python train.py --num_hidden_layers=15 --hidden_size=768 --num_attention_heads=12 --num_key_value_heads=12 --head_dim=64 --intermediate_size=3072 --vocab_size=32768 --hidden_act="gelu" --norm="rmsnorm" --norm_place="pre" --norm_eps=1e-05 --positions="rope" --rope_theta=10000.0 --rope_fraction=1.0 --qk_norm=false --attn_scale=0.125 --bias="qkv" --tie_word_embeddings=true --parallel_block=false --init="normal" --init_std_qkv=0.0244 --init_std_o=0.00446 --init_std_up=0.0244 --init_std_down=0.00446 --optimizer="cautious_adamw" --learning_rate=0.000306 --beta1=0.9 --beta2=0.95 --weight_decay=0.84 --lr_head=0.00438 --warmup_steps=270 --schedule="wsd" --decay_fraction=0.719 --decay_shape="linear" --final_lr_fraction=0.05 --batch_tokens=131072 --max_seq_len=1024 --doc_mask=true --z_loss=0.0001 --train_tokens=1051000000 --max_steps=8019 --dataset="wikipedia_en"
MLP neurons of a small language model. Each row is named by its layer, matrix (up: input weights) and neuron, and shows model dimensions 176-271. Each number is 500 + 25 x the weight over its row's rms, rounded and kept within 0 to 999. Numbers have three digits each.
After each neuron's rows, "fires after" lists the tokens most often just before its 100 highest values on Wikipedia text that the model never trained on; "fires on" lists the tokens most often at its 100 highest values on Wikipedia text that the model never trained on.

L5.up880:482494481494500494468476519517518562503476460504459524488521531460489521516491498503529494528496502518501502520502459495478488442522486499452490521572474501464489510510501495514498516516511557509464534505515494498499496487504512525532522523498541494510496515456518480532493538488503537476
fires after: ".", "===", " ==="
fires on: "\n"

L5.up1315:537487476494476518443512485458456486504515535474456528499498529524493482514458500504514519509556494466550491465517487514516547488488529466494442482453496432460469513533481497459515538446526523493507507555501476519479511516500428500469478494496530528495508537515533529489543549458506468489
fires after: ".", ")."
fires on: "\n"

L5.up2345:477439504542480480480512542485528535477505490466471475525518533475478462476471486496492506571504484450514486474502532520482498515467505501512511501495507509502499492453488488512556544493465501516458521525501492565467508494463497465517518503491512452465540507449549496519536492478532568483
fires after: "."
fires on: "\n", "=="

L5.up2346:524510539473509460483528516518486528537538524480506507509494524462518429461469495451447505500513485506505517486506435531539501499512534484455516543474534479474524493497533471518483526445499472432469501509497503529485520514462456476507492482506542484539508480512552525511537528451488470476
fires after: ".", "\n", ".\""
fires on: "\n", "=="

L5.up1932:513477515486498522483484549500479536520557469494509488490518477467484511502505478522498514517482478454507490519483521529482476489467478479491475512483520523460531505483495513489509528470451475494456504512485486506480508511517454497505480500487512457503442527454521499518487506460531498543
fires after: "."
fires on: "\n"

L5.up443:492537468538496514487507508486472544543512432483497533474508509485442518508492474498527542518473531479490500506461487501504507482545507492451481519528488524488546458505508477502499553519497502486479464521485475484492476508485467496503494460458478479506478497450538532487501547500486483508
fires after: ".", " "
fires on: "\n", " A"

L5.up391:497462519533496489518478508457500503496500497497480488475501506464468511491490504487529514521524515501466500461505501513522508519495518497493527487524495502491524457491510457486525531496452483486413496515515505560472472500459469489520470514474513488481524523512547535527515479493516515467
fires after: "."
fires on: "\n"

L5.up627:516456505521491510500457533480484529484487493471434500525510525456503502488475487553564496536498488467476488464487487490478500487492488491503547496479486524469541492450485458463544558521469493522461532529500485572515495484463483476489515480477483473496485545498512484553520523492501516496
fires after: "."
fires on: "\n", "=="

L5.up897:480559459492533502495451469438475523510509517522502500466532507473502497499535546488470515515470484534529509530519561477539464471484479484495511494496503537459529484501522500487496522481489505457482469487512475537533527474492497466504569490525502464514494478518493549457548502538492485477
fires after: "."
fires on: "\n"

L5.up173:477510517507562505441491458503516458513526488464496494493500500506500449489510516480470539506514469451509485496534492486549459504481483488505490518502482531481505514522520474543507498512496456553458499531485504507480538498504501570466496503516471471540446516547525463544497452482492485525
fires after: "."
fires on: "\n"

L5.up1633:487517470502499508517448549511468505529544514486489483519486490478477494490479478499503520535474490475470502487533477459502479470491500466474520499505473516478509518461518477512499563505460490486453492517474495527441502502488481466505538529504484489479490462500526485498526504487510477515
fires after: "."
fires on: "\n", "=="

L5.up1241:487465557536471499504481506481499566507517449484466502512528536460489504498504484507525513554493484468500503491498506520516508498476494508524505507494503526448483482463490475502536553488510481490492495494488473554473509500470481476504524495516484477513494521451544485517521501488515524492
fires after: "."
fires on: "\n", "=="

L5.up671:529476539516462499499483530484493534530507473479457489507526535460493494490496495512525521560507491464487499489525502514485504513470487483514521494480493516484510503434490469480541556488469501498478522536480480551470499519475490453502492499488505471483505519467536485530518515486515515510
fires after: "."
fires on: "\n", "=="

L5.up2175:514472513520486504478456496466466532509508481508446501497535518476463502504476509511518491554503502466515498512518492516457484489490516508463527498483501528482505507449496480458534529489441522476460489525469501540479484528498487496536523494506501486507544518461540484477528545479511518481
fires after: "."
fires on: "\n"

L5.up405:503509477475506533473468504474553488515475517524499531500533514526483498505510518458497517503518453488546521510528513499499519495500501464506504505521500531525519505509516514524467521505451506474477536475498513555494517520489500473484500491505536471468523468512548495478488499505515494487
fires after: "\n", " =", ":", ","
fires on: "\n", " a", "|", ":", " and", " an"

L5.up571:501490510507478512522515489467493538493479475502467501484545494515497487527499530453538451517502490445481498503490509496499555517490468509484507500537519458561485513498480491494552529484478519520481529526470479516510505530497514482445478529519494469488523493494586499501490491473506541454
fires after: "."
fires on: "\n", " ("

L5.up2936:506478533504481501503486525457494534494517473472464492501536545457489467492493478507515498556502495471472489490518503499476501517465493493526510493491498492472513509448481480480541539497495493503478510505475464537466492512468477482498496511487500464498503538452551492527545500480514524507
fires after: "."
fires on: "\n", "=="

L5.up3031:543470507498520522470498491500495513489517536509451478473491526511480494494488526497465498506483494484444562531513475452543507541515514515469506507467525488503483531492498518463502576504503478449487521506493509491476546495468546505497477500488456473447509500510491535465503532467468486549
fires after: "3", "4", "5", " |", "6", "7"
fires on: "–", "-", "5", " +", " January", " "

L5.up1503:531501486483526563479486484508513530493492506545423522516512524515472513494483460500510528510520466464548491476455485521491465451499455457526487462511499514495524467501522484520525499497524507505489505504464465510529506523434480507492527521515512525501478505483493500524522515516503531498
fires after: ".", "\n"
fires on: "\n", ".", ").", "|", " The"

L5.up227:504497488479493494495475506474458530513527486466493509506539538509487475507445524506503527523456503472461499505497529490495515503480477482468466513513471530565453469488498526497525508504471494450463524474502487514512526489449490526464516531480511536453466472498468513524540528459497491486
fires after: "."
fires on: "\n"

L5.up2696:471494470514516533518485504480495488481533494550502517508567533495494533511516490478522519502501486513497492512503503521494489504490475473501499440496516495481497470516485534501524505511481481470507537518516515546533522466505485498491517489470526511537479515466508506479544536523489513467
fires after: "."
fires on: "\n"

L5.up12:488490550525550478568509526486519501477521494509464468491500534465515528500531476469531551502538498521540512470527513501472482503516499509500516488525546508522543496522498531488500478445504492453487489490471499509445514487512479499517531515516505438521528508483531499495523500532505488485
fires after: ".", " |"
fires on: "\n", " for"

L5.up1030:528498524552532502455515507515497551499511471500446499437479536513507496490521552548543494508541500478515475500464445519500518550525480472473507493530527430483498456485486502468496497488477488501465491489517494549536536488518453487506499512489494505453517507540535479485521521442493481506
fires after: " ", "0", "1", "5", "2"
fires on: "6", "7", "5", "8"

L5.up1048:497488533504493526526466529515489554485495453466469492524527524522476446478508539514545503525464465501493477476503486505456469480515474493526506476494498538482489467522492483506503535518479523515491509521507460531506466497504481498513502501485468500505509492495508527494481510493488504484
fires after: "."
fires on: "\n", "=="

L5.up838:508530523494494513504454471493529506531505508517501449482557539515481522508507492507478518519433471522492529501486513518510487468534496446494477463478502484525554475531498525510523531492523469474502550516513490502504519530476518458489450510530488479476550485495514526521488468531519557486
fires after: "\n", " and", "-", ";", " on"
fires on: "-", " the", ":", "\n", " in", " –"

L5.up2513:507499527533500524496467492468481551484478502524453499496490490480475505504476493469485487536520505458508477517495499488456493498502482518523511455548506494498531496466496496473584532511505488508518491536502509531468447534463507481513527526527511510499550538478517515521528481508520518497
fires after: ".", "\n"
fires on: "\n", "==", "|"

L5.up991:510481546504477486492466541484501545499523480479477505511507551463496499484507508525530504557478484472481495508524498513496489506488497484504529495493507535496494494432492471490555554484498489509470510511490497547466494508473486457517495499494514486500505550447538486514510503489520537511
fires after: "."
fires on: "\n", "=="

L5.up758:499485498492520539467506483436487486453508522486479510496531475540456488474506512460457534520499490512444455470519473524539494467489499477474503497495504499550505506474528499500497507506508459504484517492503490525466533529471486505512464509516505468523493451500525505508530488532508525466
fires after: ".", " was", ","
fires on: "\n", "==", " that", ":"

L5.up1634:492515485546492540521447484479432513519482516488505488513527470464489496487497447518544508520485495527533503487503497510475442478472506485491513489507496453507517497516537500476469504483487514518443481530474510527486502517520485472515500490485469470484484478459530501509487505478515446484
fires after: "."
fires on: "\n", "==", " of"

L5.up363:474525505463486487476500564515479519510480496465511523514506503465524497493525500514518482461478508470460488529505485500523459510498488519489530473475494469495505481443514469539517504498505506475481482482494506538443493499516471504489482465506517518487558506469500536523473461513476568480
fires after: ".", " the", "The"
fires on: "\n", " following", "=="

L5.up296:504439511486518510458495486510493475528506505417486483499483558504461508522537519432541525492495490502524508498528499482503487507476472466516539491482515472476501446475502464471483540559492480521512542491521518511436489492475483482485519523511466446505459493516563519519539473488492483502
fires after: ".", "\n", ":", ")"
fires on: "\n", "==", "|", " the", " \""

L5.up567:476479527504472508488436533539472582518517517485513472484495496509495500491500546525516506563437492481501492517540484491502513491506452495471482483496513498433519477486519456490476514530498509493489493497438490515477487492519481455545508494524468511462482511461522511513537548489492533509
fires after: "."
fires on: "\n", "=="

L5.up1784:505497530526480500517446507446500548511496483504447498520488523474476498497494478512493527529510499475511501509491487504499510476468519489455524502500474539458521509480510502501532516472503502459461521516487500523465547502470472475502497484509515484496483526459509495528493532507528525507
fires after: "."
fires on: "\n", "=="

L5.up740:519480543504457485497466535463485541506509474469462494516494553479478496466489501529536501574499487477504499497522497489498485482471494480504523481480495521477490503450525471468529556470483476488458509518472481534452503489484475477508500518513510477495529533461528477521523516485512524498
fires after: "."
fires on: "\n", "=="

L5.up125:501458510513486512501498516488499536487516475464447490476526536444494503477490475504529495559505466467500477469535543502475520510482458485502519505486506529484530514444501457510537540490485481484486508529497475540462489495453488483495501505489489436475496525457538513548561502465519518507
fires after: "."
fires on: "\n", "=="

L5.up2457:553493563513505478442544495499512468477469510514431463461525497521506509483473484531494513499498530497490503476506462520509511477484494502460456489494493494524468465492476510538530505531505465469520499500494508520467482500514527514515452479495460469485497501463513499552521507539504488525
fires after: ".", "\n"
fires on: "\n", "|"

L5.up2547:500455531499469521524505524463497503477481502491453491490537537455527494473493472512509530526471477508472485488514559531475542509493455482512501506477513475479499520482501490479498516525477492481507487543491492529491510488441484494512510486476491491458516526456550519478519565524483505494
fires after: "."
fires on: "\n", "=="

L5.up2144:532466535502441510500487545511492476510529501484479529500525532512453496474478508476475504515499446461485495483492464513508513527537456435476476497491505492504567501510489548520483530494479550508512471478481497517519524545495517475491516496482524526470493480483498499476503477502495533465
fires after: "\n", ")", "1", " to", " the"
fires on: "-", " the", " |", "9", " ", " /"

L5.up1364:494513529499518502518475521534465551470488505482506510523508459507466494498483519523480545501507480526487472499468502487488490499506531510436533495526508527493483494490481515499469519472499484476475504465482485529452541513485496524472490524510514521531508492513511518506494488507513538497
fires after: ".", " The", " do", " the"
fires on: "\n", " species", " not", "==", " Species"

L5.up2425:519467464509457526475473504485520527533481493500473499485510482501498495490421463489478493539487488443487493464471494516468472531483523508516489460538507466471522503473510530543536511469449501522483506502477509529502484470491486506468539491490490491462509509488498534520541527473509515463
fires after: ".", "Reception"
fires on: "\n", "==", " =="

L5.up1012:489453502447602461511489476490488524485516495510480483538530552490498495493507503507522507472530560511517474457489507511466477502532482447491490478495470509514527491512499509511537474495525529490523535487503496529477514524495475484448519507510489475502527479501495495511491468528489542481
fires after: "."
fires on: "\n"

L5.up77:494499498475500520481522484547466527486494480502488507518522570489486505476495431510498514484472503438520496508503452481512534514506504496458460530528462506540464489494477489463493484455516527480483495490520517537547472516464475535514508493442490503481528543466487535482501528469498522548
fires after: ".", " |"
fires on: "\n", "==", " "

L5.up2844:481451491520522529457483517526522475484508476502486499500538477508491496513455498454513532475522512471511492477460465498488482500498481510476551506522506484527513501478459519495523526477518540425501496497476529535512529519509497513517461471503504500494554534503473503548475537517503556487
fires after: ".", " the", " C", " G"
fires on: "\n", " age", "'"

L5.up2382:524459539483455508505499527477500523507501523461475479500520533445495495485475447518505506559515480479515489453498544511450512479505497494493501504470506507494529505487488475464515551493467483493498514515468482538458498467470491474493507492451509475484521522457537501506559504474502522483
fires after: "."
fires on: "\n", "=="

L5.up2491:529498516534495497490491538491480502538491501473487524507547551535484530509475479485555516503524480487525512491468479492537506500469536504519452499495477526448472500539492519470515511487455463488473483523508489499428530555499491459517470491488517476497531513498533531485520541497484561474
fires after: ",", "\n", " as"
fires on: "\n", " and", " well", ",", " or"

L5.up473:519520529537525525478495501448544461485464528507490505480499552498530530508499541509495532503508449501497459492481481531495493457477446482492500461440495486476537489528514464519484540469520515518517508495495501541481549527503519491519455475515492507453501469512559509461516488498501502461
fires after: " |", "\n", "\"", " was", " on"
fires on: " ", " the", " (", "-"

L5.up2439:488466486524493502470477479496489488535477508504475485461485526511474520489507523503512465499477500500470470472470445514496484491484494514492524564537494499503533467441460516514500476518476481501492472476525521502529535486470439475447454494503519474532491470510520504505473466472484477498
fires after: " ", "1", "5", " Gold"
fires on: "6", "7", " medal", "5"

L5.up1523:504500483517443508486507490495572545517453484550461500457521516505460498501504477511520486490512468486510525482533496548510478457465480429495496505465497543535521477516491505522493531458500455494490488466515517546519509513488462463506519494501484504471518547497534502549533514484509519494
fires after: ".", "\n", ")", "===", ";"
fires on: " In", "In", "\n", " |", " ("

L5.up2692:496481472474511507546506547527485541515470476493451472544539543475450508507484455523528554585527522477498526503497519515479446526476480471473513527487527498510520516492505501472498523516439495495496479525505492503448494532507486485498468512508508510471471514490502523494502469502533463491
fires after: "."
fires on: "\n", "."

L5.up875:515499457469459507474485530515535504498484532518492524467522515523447453494487500527497516532483496481502509438525466498488485516549502478478514505572555499518487466486539491485488537476464523515476513482487483530487497522498452459495493460516512505448516519483561550512495492481465503502
fires after: " |", ",", " is", " in"
fires on: " ", " the", " The", " an"

L5.up2973:509533491540498489498440516532543547516507473526497540434521479508515509482486522484453525523551489515513489494509470469484475451457484527466533487513501505527488529489535526473493506471468522506462494496464459485523496500483476500497510488519498464512513511423496503469524502474513565491
fires after: ".", "\n"
fires on: "\n", "=="

L5.up2375:502493561498516476530441516502491521542515520472499506496529512465499463473497481497559486481508500464519490503481474493475505505455465512485517510466482502511491493473460460479473537463463523467477482501478511510486517490455504489492517509492478504505484523474530497498519511446506535511
fires after: "."
fires on: "\n", "=="

L5.up2247:483526480510507488528450534455525543494527463515483493543528527486496499479464482510493523546479503510477476529535497515531485461467503522480522491491459528474530490467529462519496501508527503466509511532509485523465536496482494500521553504503520449508473515440525517537465533520530518503
fires after: "."
fires on: "\n", "=="

L5.up2608:472482499490479514527463491446589499522457537518420511496512530478504480496543543495536494527512472488531520445514476519522517491487493450503500499491494508524483489532550515490516496471499421523464505518523464529499532466486498519513515574531508438522481519527495473523467488478496542507
fires after: ".", "\n", ")"
fires on: "\n", "|", " "

L5.up1706:515476446485502504497529491496524492528495487511477524486506500488482473482525505504476522529522510468504508457491513441511504462519508526460489478456483521541507500457555522486511526514489517507485497477483530531506528471461462484458495493489494493480470466552525528505470534489501527478
fires after: " ", " |", " of", " for"
fires on: "1", " ", " a", "0"

L5.up2094:470495472488502464527502521491499538527518437525474493493555515508492511521450504487513531536521474431499508500547464529504520513506480462447508502490512521502504485478485507477517496484475462514470536523494450521527485493492451486487476542539490497488512509500543526525507491478504543533
fires after: "."
fires on: "\n", "=="

L5.up1632:522482493475473491495508468480496512513524472546458531490519522523483463513505514469523495491507469484489500525541475513494553515520490482476514501544490516489487484524512527485485492486495483503430542532490478540508486492503470513488492521523518467514504540494512487514511476466527516488
fires after: "."
fires on: "\n"

L5.up2168:520483501498466512501488476507492548471504505454460488519484528487503490486455436511510514547497485483498499493545494478515508470487491477542532504485480546532533491466494476489531556461457514498484477523483499510469518513471495480484529480475469496472498505458545526525539517497509493471
fires after: "."
fires on: "\n", "=="

L5.up221:577496522513480505505484535490493530521568476505480552499471518489508537482458543520494454532519447497459526507514476479516497471506495479533522501466503523492502502488482465541538560480491502448514480490462489515500495491472504463508468544505495537481493492503509482501546523554487502516
fires after: ".", ")", "\n"
fires on: "\n", "|"

L5.up1049:469513468558529500475541468491448482438516539502532490489536494469497507511467529508488554518519521462481509482513506505541524537510434527446536520460491522488553525478487474515487515492499539486485476520477479558478503520482539473508539532512477490496492488508484526524525505485504517534
fires after: ".", " reached", "4", "7", "1", " |"
fires on: "\n", " |", ";", " number"

L5.up2732:520459541491459494514486524453495546497498503480456512492525539440479500479489470523527504544498500484500488498539517505454493489495487477495531492474503510490516523467502461450510533480475478481490501518462482536452497492444488466492505500496498475482524518471538496540553504489500500514
fires after: "."
fires on: "\n", "=="

L5.up1436:456512491458492513514469546504487509480516475481470491516521521471514489510470484516507499508494439425505489493515547544512502502472524512466460469465435484498528477442526497521520540532460522491487532501466497528475511486503421528474499517510470510454495516486479552505559535517509494503
fires after: ".", ")", " "
fires on: "\n", " |", "3", "2", "=="

L5.up1606:457443555511508482510486481497478539533485505510504490484481533501488483484472515522509467506525541473510468510468488544501488509501498529502480472494516525532472495471487476463511514469483447511509478517480527473527523532481459463466438511488474482535494522498501500517559515506510518500
fires after: "9", "1", "0", "5", "8", " "
fires on: "8", "7", "6"

L5.up1570:537484515477502470535470540512500528466523502480477510482525525458518447507522471528545497522493521459516512502516485514487462495468507499514487492481512523482508484442487477499497527487466535494470513520458525528501482498491462461504532516491478494490490531488537501553548511435522520486
fires after: ".", "Reception"
fires on: "\n", "==", " =="

L5.up1459:547473498487481484510508530548504571533484500487473555463519524509496502478509463470511430547516485541506505455495487525493486473510541556509508479458552500522488486463559515500536513464501493427511510521470482508469523530456510505474517538448503485495511519483531518505474479502480523538
fires after: ".", "\n", "4", "3"
fires on: "\n", " |", "|", "=="

L5.up1046:514484543570514476496496510511483525526458494514499533493486549494463472463488505511532503539507488486508464507491506529536516465485466478514524514500500489493475460466468437457494533498497497480498453479492515481528550520496471490470463494470487493506489503486516492518562517477466537498
fires after: " ", "1", "0", "9", "5"
fires on: "8", "7", "6"

L5.up18:532537486494464551460517535513494453471512492497497502465493480483498481481449474507469503519518516494500526471569461474519528510532473495456460518466532453530525491509491489481489530486514477496500489504485484467496491514481523489508487501490463501503547527520528528493538486435458502485
fires after: " |", " to", " is"
fires on: "\n", ",", " "

L5.up679:517515488495529487484498528530518487512493514472448504506496498483504521485438516455499529551548466453463480502460490486483508479513488473489450495498486469497507494483491520467539519524481509508503527544462531513502482469470510551483528488491517514483512524521493501507519475539510516487
fires after: ".", ")"
fires on: "\n", " a"

L5.up1917:534504467507524497528489471447529530514457551533454546486513530472494529517520454502525506532541519498493534449472483508537482471464504496516516464453509490485501491502498499502566445527527442482529452475507484474499521522462473490534526529515505524473484521480533456520512504507474521492
fires after: ".", "\n", ")", " to"
fires on: "\n", "|", "=="

L5.up1267:523512529504507495507516520510489528532487490525484494492531545483490511484462477503456479492495493480453501482492465517487462478454522534541495464524488489475519513485497469499483492499457502509455528496509504533488484517448501489509483484483504464503484531483529500533496520501511485506
fires after: "."
fires on: "\n", "=="

L5.up524:528456519562468504492463522459481529467497510483445495541519546486441521453502484524553471529518525489488502470554494483524490510482441489495493488486475527523514496480495452532534574507457491431483526496491478544477523507432489502515528521521501464481529530490532483525516540497507545507
fires after: ".", ")", "\n"
fires on: "\n", "|"

L5.up98:482468502525477483488464526489523530502519479458485462487535545445484500488504487521526498511509484498477503476517512511456457473496492482485478497523480486508534492471495490467485515510489512473491487525487484521489486526471498484515546508507495489484509518479529481530552467458517508468
fires after: "."
fires on: "\n", "=="

L5.up1851:476477488471502523522444537497539546509490488514475519479528540539484497494462510496486508480493515489536521531514463502488448469525501467502506458435490513502472499479556514511465446500474534478511538478466490474512490475472427533504531485511473462514505496462478486519502470519484515488
fires after: "."
fires on: "\n", " the", "=="

L5.up713:487474555528502499483481544480488535475517558504451505510517506466496506514547457494505539512516517512467483458462534457484543520534481504457506465493523518510485466508510520514522513515458494486507492510512486542467545503516491462483485497511472501489570489490554491462448432480501558473
fires after: "."
fires on: "\n", " of"

L5.up2463:491482515522550503458479534523493513497500489467456498519504503514507466491516486534521485517483478464523461535470520478492429491491476508477510502476475499502518459515517497489440528526465522509494508472492500493477474540482468477528514532538491529526472503502518532502550491469501487514
fires after: ".", ")"
fires on: "\n", " this"